config.yaml
n_layer: 12
d_model: 512
n_head: 8
n_kv_head: 8
head_dim: 64
d_mlp: 1024
vocab_size: 32000
activation: "reglu"
norm: "rmsnorm"
norm_place: "pre"
norm_eps: 1e-06
positions: "rope"
rope_base: 10000.0
rope_fraction: 1.0
qk_norm: false
attn_scale: 0.125
bias: "none"
tie_embeddings: false
parallel_block: false
init: "uniform"
init_std_qkv: 0.0207
init_std_o: 0.0257
init_std_up: 0.0296
init_std_down: 0.0296
optimizer: "muon_hyperball"
lr: 0.00951
beta1: 0.95
weight_decay: 0.0
lr_head: 0.00421
warmup_steps: 200
schedule: "wsd"
decay_fraction: 1.0
decay_shape: "linear"
final_lr_fraction: 0.0
batch_tokens: [65536, 131072, 262144, 524288]
seq_len: 1024
doc_mask: true
train_tokens: 1173000000
steps: 6020
dataset: "wikipedia_en"
MLP neurons of a small language model. Each row is named by its layer, matrix (down: output weights) and neuron, and shows model dimensions 0-169. Each number is 500 + 50 x the weight over its row's rms, rounded and kept within 0 to 999. Numbers have three digits each. A neuron's up and down rows have the sign that makes its largest values positive.
A block is one neuron, or neurons of one layer that tend to fire together. After each block is what it responds to, as a language model described it from the Wikipedia text at the highest values.

L5.down23:572575490523413531525576506570536476488490481555509373574468443487518475521555454577461396522480564455499503472593480403493448482507502486514483463549520458515464474564479541483532470443440539517503511531477486533450574450480476572566532508502514526409487542468597517566455499561482539593481459506546493531385540521555553561514437454403570548589534503458518428499567461513446498510399516480466498423478549515501456441440508414556497462617540423512513453484445509577476478484455530478570476507388484515518521442
L5.down40:538481542477648485439512512479456531516436458567483624450535470415400619502438561416368490560531339428462416548473514511492524464472509536566402466455462533568592585429506503464496534541523553523502507443530552513554482595501487468483419507544527427527456559539466590450421508545515516591496549560440479438547558586429613613535446487465555588598548431432466538491409524510469473556525490461428530473549512467550396474493520549511494510505575463546524508567568531519460519505443478478465529417454541513550534568
L5.down215:499515540543570502581573609618492567527492444473405469585479438529473551515546416474489504493383414395485365479417454662485472540450524457403486466461482580570499474497555509446455525479508545480544436489461490494497432490535490540440476430499525523542506467468499582411478442456493563484476487564432595540542454447521481464539534458546438476461451429465517440481487487604507490499473527545446534472460510588530532533506446534537496510473542506538457506553413535513465481544582436548419514532495495579381508489
L5.down225:509429510571517466545523468480514523425532510514591542587429711456470517540525486551505489553494517463464505507562418575535461457487552561482519457540455472443458521487497482470464493581453541518457478508452500500507514539524504566526522419411487479510485457503492554587502493519530466505563523533491550533526509420482544479532433560579514525529522372550440608459450482442473537531442454454527529524511452361444543456429466490512476466506606538473460465522454518506489520552448558481480514515476454418470505457
L5.down266:494639532598440557554520558446471559479422529465567491498503482502508557537492437583408511506495472421503466495572504560497515473473460445511474540453560569511504503445486516511485465465365435510549633477566563464522446491579556433534486553524491531474418495448529409492515528545491495610544573600520466542515491522484483514488547542506499431461519471551512452444627503431465560511363558563562548405500456509501540481406546474526573496534535550494552423415547459507534450498503556502538557473565378552458600400
L5.down759:481449439501492495547470540444446495603510605494552495471504480541505521483572516460482485444521461425481499509510471543590415434570573573541392498480460580566604464519492474487544502554459565514495524495558454545462445582479493439513476567469366502429591554536528517481437521546450540574470499486456567440478600481578459457457502476485496512420478507425440529530542506492549501497441406521514620454476453474561461487462450540507455510448522486485431527479526409440454504558365480509556522476579566550454599529
L5.down765:507490601420427418467426541481553491620514532472500581428507486542480542550572533464498515484517479524545484497477503491509417453520593523516488465512537558408456515441527448468515533481555467477504502572496526514521560491560463475482544358552459441453476449524399539619530549485516512501452472466515470492508524573482430487496429509408502410564510420533561537559438545536511532508520522479563538528515523447462525476440490595517478439498593591450479519610364389548495474471466461485490479472427493539540444552
L5.down879:462557459459493527482469526427499540530414570456486431484524468481399599533455412461531579519581518545512501516503482557501488555555462462541474513463558579489585496460524475495400451489457517482489554548533423476524516421485444456553479505511512509567500470522531420511576518508507527576422416492435427441486466578542560463485554474490570563445584514550594457445435445567535515542455508467418561541495402497538472538480511509451481498437501510563433465493422458483575453422557625485413501517557412494416488499
Description: Compound label end

L4.down78:445506515551467512454515382432558463449535590510532497421480540527559508520566441522499511512580512410422543511496385541551593540478513472417524499466457559496524550525485620495503457512548461507546541593492473489519608519526528592484580563438543482401487508537562522546582475465539553547554535487438465562555562509452475520535562556486494501489547576498514534571429518512470486415461535550487538471480532392547511441461412512496501491543450455532426541489452504469394432498570478494483533466567535473441567510
L4.down273:480458589508529552473520515563531511491410490542589621472560438465500488474495534445506449547568533563520566503446524507423404386592471462602524566527493448473577550564539459544633555508437561507520542494471588527565449523513490422522512404459541410401521490552519528556530452566510491550512536514506569457485533543515500516474522579436549480511507546565539428477423445496552381484475471441497473467613437496625528553441480547456474510466526515473490513579599676520503477481507549512555487533442487458545551462
L4.down817:481426477556484512572501467405549491517485524537510478517497361435508484567525509539579500499517463506554564532574421482465560505496475500542477500439469524503522497474516534490523575463444517493446526466497513485485511486497545499567570556537572455415506495472492454545517621514548534481482584446498608527469452532375562489568545493536475445529455442470529407570606544497455503454569519519534488449485460383548500541385446463370521526404550528566557500559543408414442428457492485525513406594534563459533524495
L4.down900:523428488408532550520508576489473451497499441368482476497486436466509522473475494382500536483533458555525486424480459589496444485572483499519547492439519543527487459541486498527469498614446522576461396434494499469447431471498496428601441481374513479486594446474451408431483480500483495507510532501475510472519454467533485523503601508504480346457463557478513420583532452556513470418488593479500486555595530593449561555503483487466514456449478402585551490575570426457516579521468523488497532452495485526468517519
Description: Section heading and table header words

L2.down791:557447513552412536464420447426496503533602559505517549398464504462540461473511603571434570394529559531400514434494467562634507437495522483554488539558476518449528577544474543505522482500464459481486428537541440445536508407489453545458495464530514584440507500506417527490514617572575460452529588549533551486410495576508511514479493550532529450579479500431509424524454464509557530566493581500590559469498566377524381584461419520559523527486506547458458534521514449442590442544557554574455560467542514493592469525
L2.down896:482442388455407524511445556555526496513518513467507452469558517417449489378523515419532545532535507496425528487475450494452520439516493444549488582518482500445451399594488499613468529462495476518538528490548459438485473439503388466421482465414556532483474501445564481514557555496570541612502530567551510403440498496554537516489407470543488444454526425559472516467500443463554584460530491554533531533571537538493523545517450422557510543446500538453480386472521419486580362596480514424436510475479442546562545473
Description: Compound-word hyphens

L4.down73:494581534470485458433501561465544567536552504477557436565477454627541553524578479494404526569495470558477415608483581527537490495513491546500486472462459496448572446519570468530530577542513560447555453573458436541495589512422457547575466443545402587422487565425520504498527487454491468513579438541492428575429529582523511397559438452455542572483529499463515523469487504528601460450466552519474580522450403511516532520579463556536501521531449541493520431478479551551479420505419554536493486530482422455519474424
L4.down236:527453455578537450498543561567558462472549519558540524495534572544469514559550519483493454436452504491552476515519445553540497468466488520433447574514531530519609510509441546471583553469467458569435525590543467503518457495543510462521514535497503496530446462606490474458550550453523457507512432464468532586456580511480504485427514485505552489488513453510512469537453414468490500548435565489508507449473502441548552563492568510421612464581605430479449349537526526492551427353566532472541541518418484494569577454
L4.down261:512527501551385462480485493433532524532532492477539507497505500533555483477582466472460495469440615516508523553499527651490471546582471512501476491564477499483472559566518512564467492495533504478497537499596472555552517565573493406524522516471493491420472460502550552523508450478498520534548497477514510473460451464487462560495545509444576592520501384607525512519463500429482611453466522652478460457388364374534544530470508480382560486552526530381458460481561608450480429447575581523450506432506417527566528465
L4.down644:417523480496485494503510492490457487624460522441552458507479593412491556442586499486559463486523523481517541643481551550521560527453442508377481576524490494566507531512513477491408561524525501449526492574580466452531502469503520399438536455488463528488475461492442614578442609506529437623514484486523520432411547480566438473607448445423436496516512454554524491524532456492544540501416499548542519519476478495436645460516536513480460552542508586512559567493427521430426523408527529532542493520450481447553472522
Description: Noun after number/ordinal

L4.down241:563516481530448498540544481567506550509476423525511527514588454511492524546627503536496611576507576479515487541469546532402495533528437608450552501521516516580536511412490472500490515437518499529447559463421559440446497592521491508548527530457430540519481472480464563494407499406513444483579444516405548518590589470532476445483415461546526530488593505501590582452516477573479505479530616469498545529431437497459580436532441452412527480487487404447506477519505474496506455492497486530505536480523559427462530541
L4.down410:591489409559498551487586518440481391498530450496544481505402593556432549541461511504524455432506507476504507568462538540556495498549603542552499527548556484560491456505538483483442494461397460499473491451483545442579585582505565490482518537552470479480518479537534440455517422586562506480528444440538509573515544480541518567502504495503398388445402496428492456487468474476460489496361508539546485486463520494575505501526479516538549437502474545454451495490449452603473444492616383486463459504515545525440466527
L4.down656:465499424491451577443461471456441485395568503466429570535510540541454486471596516639476577558441553406452483452437587496480507472453566508497594519457542479595461428565469571495555551522443496540548517580455411476583641463433459505521454482479523493465537520526490541459473473508496514534513577508477517442464536480448573447526454523552525540495454538492555460515516504556452448523512419477472579401579475480436477503562476515489461482468524513476526451536565527530457454511593478482444478522561427562401438452
L4.down784:495343451453422439503539613551534508490559526512566557408489492511448457506526417546471499496578510526538472502495571518521453450382522400438502551526497490497478464497553529494519539522518563607597375437514445554495464504506471494467498532603552530427591535453478475477465541461497473502448539460458493468439514566505473454407439552481437496493547503523522591483529431639518417389413452628524578486475456477507498502507432569435504461437503521484514532521538451527567450543524563490457537483445544564523376529
Description: Mid-phrase coordinators

L2.down23:524578515531405520550504409561523508541480458560506523522567565491540436433413482483471612502535499382488397489484538440582448480450543481555447471503459573493564560475397579501451550520512428513506473562469539406499545558446567423463515570517436523509374525585527429576556453516466424423513511451488444593419446554614455562603587493473481547494530481542563430488593476484460484383571439489538469482469540490484509558500502544498443434475539489444468473442509527470551467473583484544479541432536452541471532545
L2.down788:517579496509559436605516419555557539570496517513477532492593503512572517405511525484490582429420513414580510489455506502486574540480487420528463535464435503427512550541473572556549519533486504566529515490513606502503552555547508517489588528542473515491460497517543571532468495468460417467511550550588459508537486411442510495528558481519468467564535454585536489535511452432509537535420447552519512406527504437398529517522458543550579491505486483452542512434414537503552531552572469579451531498513493527374549500
Description: Noun-complement prepositions

L4.down25:526419573488492533478534494497511501457472489528488374458473436429474562509469485464590427494432477500437451431477511559580516579474567364534418601477499489481545459509454487394491566567590513491498518421511536498557513478452521537348580464540564538494442537423449472567544453560524484527511553517458449565536551526463432490421437564446515555583501454412405497535532411512421563523474437468542493506516444512540414503549495511447449429546439502566393553538591546470403451554507516550392513449488565460452580535
L4.down536:510458467559515526525511557537508491480556436483534442575567426548561477549586468589504591468566519498446432507471409560550404517430561543512514451444483489485521464502512554498505400521458470535523387492454527489476569398442569517530519458567452527466537487438561442530572497449533410538492547494476454384529452600488495429479517507450429545511513432528443458411526482542544448463532482478469501455431464548489508496515442581518521442455489545507433446447581479539492504460476530536512448505595569460498555519
L4.down687:494502491511557415490510396504540543504490460541557406608510592585446578498546535518542493573524540448455483503416449570524520546479376603448550432530442512459502516506522431545525544477497517526515528534477483510553476587591472509504467515555458461479461471534509515506434556551484523484509464528456580589497549492505493450542495501556445631456479590484437449481517401555470434431518494478569466587492521400450463568504514533469543452469434482502560491453410602556510493556525443476462568545414441540471481541
L4.down935:465527500516522430508507518509508519448462485428497448499545427540518455478539538510627542499493528556431546517549534548489397561517477504482544489494459493470534525489565521505536486535557460448577511499586428429493488487484501445484539446529558556490538528463491525465614552554553534425500504530489520595474489445513490409517569442485462462510444471485546471529467494581514631552482537538521428547532512467509535463490527494509517524464447435586553613523567516568523472570454479519408534525412490457494519433
Description: Partitive "of"

L2.down56:534517629435508479515424580528465464514516520480474564517481542468438580482500577512462596547569406488449474424513439451540517447399570422423531419373504516517427506545518532488487419507578524500462491593457514517469550481554470555566499406490473517475498556515495541466494492575420553511496475433512494510444498504526505503504541438427418556503505500505554440477452476542446482418537413507512438545537432488540570417466385466488489568537491520431486528460487552544500453493493550587443429428467523448496509515
L2.down888:469468494481528501469425539476455539434458463466454331488513521541515569483559464513489560483601499494462535489513565524566529466534513539501427459520417354480460529494537515456444510465535523511504487528415508549428553499412502446422537337393522509502622500451528550460513528632429454424578540425531499526554428541529495508427528434427572507509554539531530450506522463506494469552452459488483402485557443478514497492510474440494431570486510495453507448620523542429577519491472473543478411457435535467535561553
Description: Infobox line breaks

L2.down96:453476504611531493524522465521508485587477453409467472390499528572522474457508470507580462529385433479471571496575500502465567505510524480485509560484526560557513505471549545431439474492494541442527532507481455424627504465550441495480473439518486478545518514485402513538611463621549637572460521519449529523553462543488585500584479402472479438492417456566554465518468461450505547551458422503575580456485479529444504424492539488483405500478661496489443498513525495506500478462585533483410499482481492523512451554
L2.down785:438528527540552400479501551526522471506515526503448356509467529572536425637489531541527443602494459555431614408469430494464548501515445488549533573585543516593585539486474524435529504599527475482458491464508550424476555530579475459460520410646411470562567550482475537441482465468495524506511472497492459526502584478504538540460591446431555438567532424522613470451462487440511433507521483393527517495457522426486475419553486502504421479554394410545531541559488534471556503467424483529540523488488374520443504457
Description: Connector inside institution names

L2.down592:534521470451494344498482438412534471484455428501456587388519483450512572460474506494365576496462508491484548399462516464405553428549466540451455534583489437521582559501499535494557465516514519524461437375500563440545496537551507446588481474481486533515423416475456476474445501457461576537560539573545377523456419511508436558471479462515388502484480473494517499369482524447523465616598492491499461537544530419470421433499510536481505453546460531451552534459455547517525531560581545454530445474424525411494511522
L2.down880:525510566537485501523561521538457445529465533520518708490508536523547463540467480559448547469467546516551593526599551456440562447519549595414501521511478500418494470465480587465469468458581460567501600475474609558434525504438520452424558523568462475523451490565445461510527444526503478495559494497545530552426436527454482513493593477550625393571570410500474440532401491510531525536396544454613578473580460485456532428480519479563470509474495620400501451515405581526522496503538389525533498495592499503530475426
Description: Track abbreviations in stat tables

L5.down157:582488572478468548437430544548448538390555495471444461462515473507573543586558519485430607515514492389468576427460568512523479501455474512508534533495479540454416439514420464508549555472635490439499575481471411433517506443582534454527422472409507514577533503557408498516473504551538440488529480515456518503474534577528597511578547470575580517505520512515446539548536494503514524474510561550462489538466432504481398590462476560450501528499473455464554473418538538518450466520474587493468484518449524353572560488
L5.down246:534438580520511546461589468545475580432424467446515491526477508534473513515453531495525533357459531514495488501443475550491483541466520470616496580547542475435511574494451509479403527498581455534490346565470424546580446561519454519466508583562556439562434558452609499509534456547470507414506429401529533559560511495473598441515479494550480610513413439426519520486505486450439539441483395474509548580502516532616549480558498456553557410531472533442577503545628564482521476594465519510524421450513522466478437471
L5.down390:468457570514517426374445438506491614521410507502546607468520495505589584523448470534423515541542480451506535494523440487419436533465507544512422488436516600516400441495511521474519442504536480452490455479545516491480543536492545402435539580477526457509517443609508433436447531458474471471457518601467443544437522456526514454515507457620498495413504493491423530426454504518473451506463487507540600476509503479557493465485443534533492552554531569449434460504563534522481466551458504466488575499479449431564418488
L5.down550:499516514441540511504448569399526570423473505477511424488388523481477475461523518385550525507466455408469435569488462584474497493517471501513497545523545505496451461551477550552570489520549515456559524449486588471554515516405552587478523452477618389607488515582502552545486451466542539512611558576483494542455486554455539524498590500508456509465486464498469462559475507430493513512479478466518429582513460578587490518572502457559514460504550486515522509399528472505496532452413593498516444563498448426432571427
L5.down649:427498497513391468526570436556467488467438577418518553437368487591483517478509464570551525473426408543533522460538523515496551561502525521469541444353553485516470528545497471518444561539488429553536341542554584568565490456459444542578505528506414462523490594468511535559583506487473614522394440552546448540482623519542544583576494438484540501525593477543521528462531460517606461471503435498485465504537509405535518600485544422479590428582494544539509516498441500493571492534532498504566502536535544533526509448
L5.down710:495516489470557472539506498567473443406465490460469474597504531499555382604449533496592514523493456482567501445495559508518482454495483432482547474382400448501474546498455470497500557501629402507534425415544507487439539584481506552570490458505460464583542450450413459499503514456546489574480464484446519499465512552496512528658550404432540466476445434477450454553466457471587521438528533566522515475491484514565524557535494639484404513578504522460528509473485490458568515567545422508432481480377523477471509592
L5.down727:489523507580529472394531504450453576455477585525557561461576555472487490526477475449620474504456467604382508421572532491462527510597575511479383498519481544477561398501452516569490528476460518408438430512561440526396435424497530464565452449311557498522441500441508433497555536567488567527466501514458462545431555530496465373469500536442438454485529526518450554486460441501479563464521527498552655431495445545564572484513494552530530562426551496535491492514637557471530494573574565480481490567551513489549388503
L5.down741:570461543576540469518432506382527554427516493375428559544571471468454450463497580381544557551441480518438494539510471508530444498438475505577500545400515546477570545523465502443513493495562513418543541466475577606556414443557462478510586516494535482488478582524498572540560542552473572497587442559476449447543521516467470480488548532476439505436508545485495474497543463448500538463541475463414500548505501637537494541479463543562444426507558464522472453570471494464507477482565535444579553482582531486532471484
Description: Membership/affiliation prepositions

L5.down39:541551621501466514404480525448537472480491468427443462483550555430484538518556554548582473529459475518530482449504506535578526563461500395506507533492444551524473515483492386467505526527541515478478487494427573471511437553575531573569523467502409482493396551485552551535529439554453565566509544458529428489557542442459550516535485427534480521502500454494450508443488548532514481461545530501512622365507466503486501455538600492470504480472574424492610447432424526393430514481539475526478488461471514510471520511
L5.down106:503571522505488499483538482536442522543605551517564583524511458553407526487513526505466485532455535496510499558550465548463417487480511474473470460521473453606529383464591461519525395469511526542485523526542591622485502512506505552583521576531440509387429508470449500530515505547455537522458554513489566525581539501507478570466509504460478580459468493503530470488488429484440465473548450554497574473507485526494567565454452448542582406478581531461497553540596467469504549491561556430492435560503493590529596470
L5.down311:367482511515460483484502523510552541485543518501408458479558482390501480544534441611460437551505544658492485556512525522400400471454489597460507524433406465555550478525488514479459510472525473489438435497536444462558463528462514570622570463540530474578524534447518598476522446472464473458589519489480441463460521547456450502554521474576484534538497455567507585487582473492504439516512573526497498502485586454482475552510463556499542459470629514466504566492444504496469450517518495539548485476425481571433517470
L5.down402:438462454556508599531500560479490443500446516462547455473383490542478579434501448425441485555559506489437457506564497470446567483582571507461442529486525495558455532500622539416500546563466444462478505505508554536462472536614453547522420593509531440561551585525496457491524398494511527588575516515509548513504504472513547575520501522435458471465435560468454508532499538470499564537451369535488481461438482527442402496458486478473543560512450573493500571564514588501527545524539481431513428542456429441529514465
L5.down416:442539440463530467507437474499515464449540554439457443562463467503465422544564445518509549457417508491396473495457479442415445452475427580469579495428458530567495471538513528419578448518484359478492464479592563451486585456568412461474529594440523517507488532425549515483507533509492497531527516435390500571513473581447462508489483581524415553534546496455467494450529465498422521447510421486491558435392510488530517458510397476486510432421425455539493480517517452565467539453539450449575467595427538487511522489
L5.down427:499540515500573445544598502485553509523422499539462532472524515495513473577581609545396511528548597502571518524518473380623433398585485489520498510451482524470466537610535480470486461473653516468560466461528556458485547518427546547527562542494475546449448664472503575413490513501519492545387500509536472529457523540544578558445473506487537491498464508534543499434462456443466434503553534459531544527458478531465473521537506462542427454545508485515444526558536527522511460441507497434577542572423508489455480563
L5.down566:562489552460459519446469560462449510383490484476470600501399543423594548489562489502486506460372477495601522456470531552496549506485461542487554499444513529492584464456484502508466496474454570522411606493490533403558546578505520426609583508541478547465568495537574514515460461508447554500492439505495461469529506513525549522530429538505560439420517545457534585564433418585446442443495514477569502490522466508610539480537493504449503573564550489552462475544466443492456502538501465473479541367504447571455492399
L5.down712:529439432376504588469443475560546508562453524463541565484515483559507544545508462531544489455587565450547542592499484468484450501519466483452409486518428464485426502482564488434495597500504474540518468448473463546417486478533479608463479460593622509464495459502478457619468521520493572654448562543479473567406560520482482542423512571470422543491478463554486491485488513465500517531480434479509616423480425416528490498465447533535537488518557539538440570504532556453523445476461449523537396542478473531501491509
Description: Coordinator between modifiers

L5.down78:539499472516519472479492483505553523464501566401552503427498492491521433554492506505500583527501461466451514517489471456547544459498581481555429531618420400508469492398535525455537486418376579479554453532469507563547408507485524413531458450516568468460584556529535475529516504538450471540528620459550523464517534487520550527433450483478448549521401471562455548520470518473556551412504495446491427437491570466412524558484529575486408480493435528452491447587555603496508461565553446446566500473521486489410496452
L5.down80:492467438498511458556583428515535554570572514425482425472484477471484463539457512409518530536432482523494517520513467387534498522525483569624516428549461638552515418543522438400562512405446557500532567471499422411454579459511507523534502542515510464518583458474465440533383500521546533463455542573442589510495513455545449474602485530567414476494472510504446551459480447580511480505515479490574627460459449396517564402494553522541502518454533494512408536522464457484424478498547509515568560441529509477509520448
L5.down422:450614525559494450464460506525515563486550540509501557430510488516509453560555534498519409481426504596534447568484540465568508538439482439548548451515503475492447557556446556531460515531630460508518406466507540485435561540525462477495498507478506477495451530428551557528576524529559529520573501464498441513443578499537483519455527456484550338552404525530636485525512651436507491511516549573409457571566478486512555529458438537614441507452433477573487480504562565487504512536471457419520483476497441541539550523
L5.down586:491526513565545472376459394527543496559420462466540520591461441530623497504512393433488485466514435490488519472483500495540538474444460478459517516476547501543435491433491518512487453523565467478526429403603535565498517464501487507490529534564482477526540499386546518533415481584523504465471476538514641530558506547508567457563542520525521517561480442481615555489509523482469524582580515534412508482501493487449456549466517511467548431534557562417560499543478515458459549441504452443508474462495478407586530425
L5.down760:535510587567560535496500505580457597532399470458535478469390506510481439481544447447554436432559499504573522556502563546495604437478527581454474527541526469448569582526438535522493556485494493475541520509465460540431468526359430478539551525432421490486369456537471567529464589495414524462503485518618534506442591479444429536524428473583518455521496485541519529378491473555470488452506489525442531534453492513560521552544474550462522396389520469482479478534472501511466556463446517431583471418515541481559453465
L5.down861:569446510550538445460530391478544477481363553554516551384457496521474547449501604593420532466505469540488429471421484485484499493519571595515507540532441519396432443546434442535466486544450476509458522524495503508501508539474449425532432597475425491473541536540471526412564567573438546565407592517490577551477484450499513467503532527462553447600438429492437452496508473545483464398495493512506504512504509473501515437490590473433486496503473416459474531460549506483527428433558508506521416512536560567526561537
L5.down868:491555539479504501575575505575553471486489484462479517462568494515464532431496466493396478603482507514572464539561422538528521507472443429462443488437476473610528508585581526499570481530496566437498617433492399479472470482477516462540452482566525490428535568510440539536448518369533530600480542605503522526579567436521363546543487411604587465470569496542484448568475383507559559475452512540549450544527503520515572595451463474430444485573586458459512486563504514554480469478555490459497573595514514571499608533
L5.down977:503540552505430551506553437532499453491488435587506528470547574561520480550447485481454500554409436432488448504510478518528483451469502575480511474637536505513539477457518416553440459457511460580439526412501578505490525431528509447523497507520444492437455567545506593452555453487508570493540451559547531406522471604535398569522514531560499632567455468453535573474469588562461514512500526454542497453487524424503550512405537481454537534576586440455482475530393424595474544556641462479483428444504434503515376475
Description: Wikipedia section heading words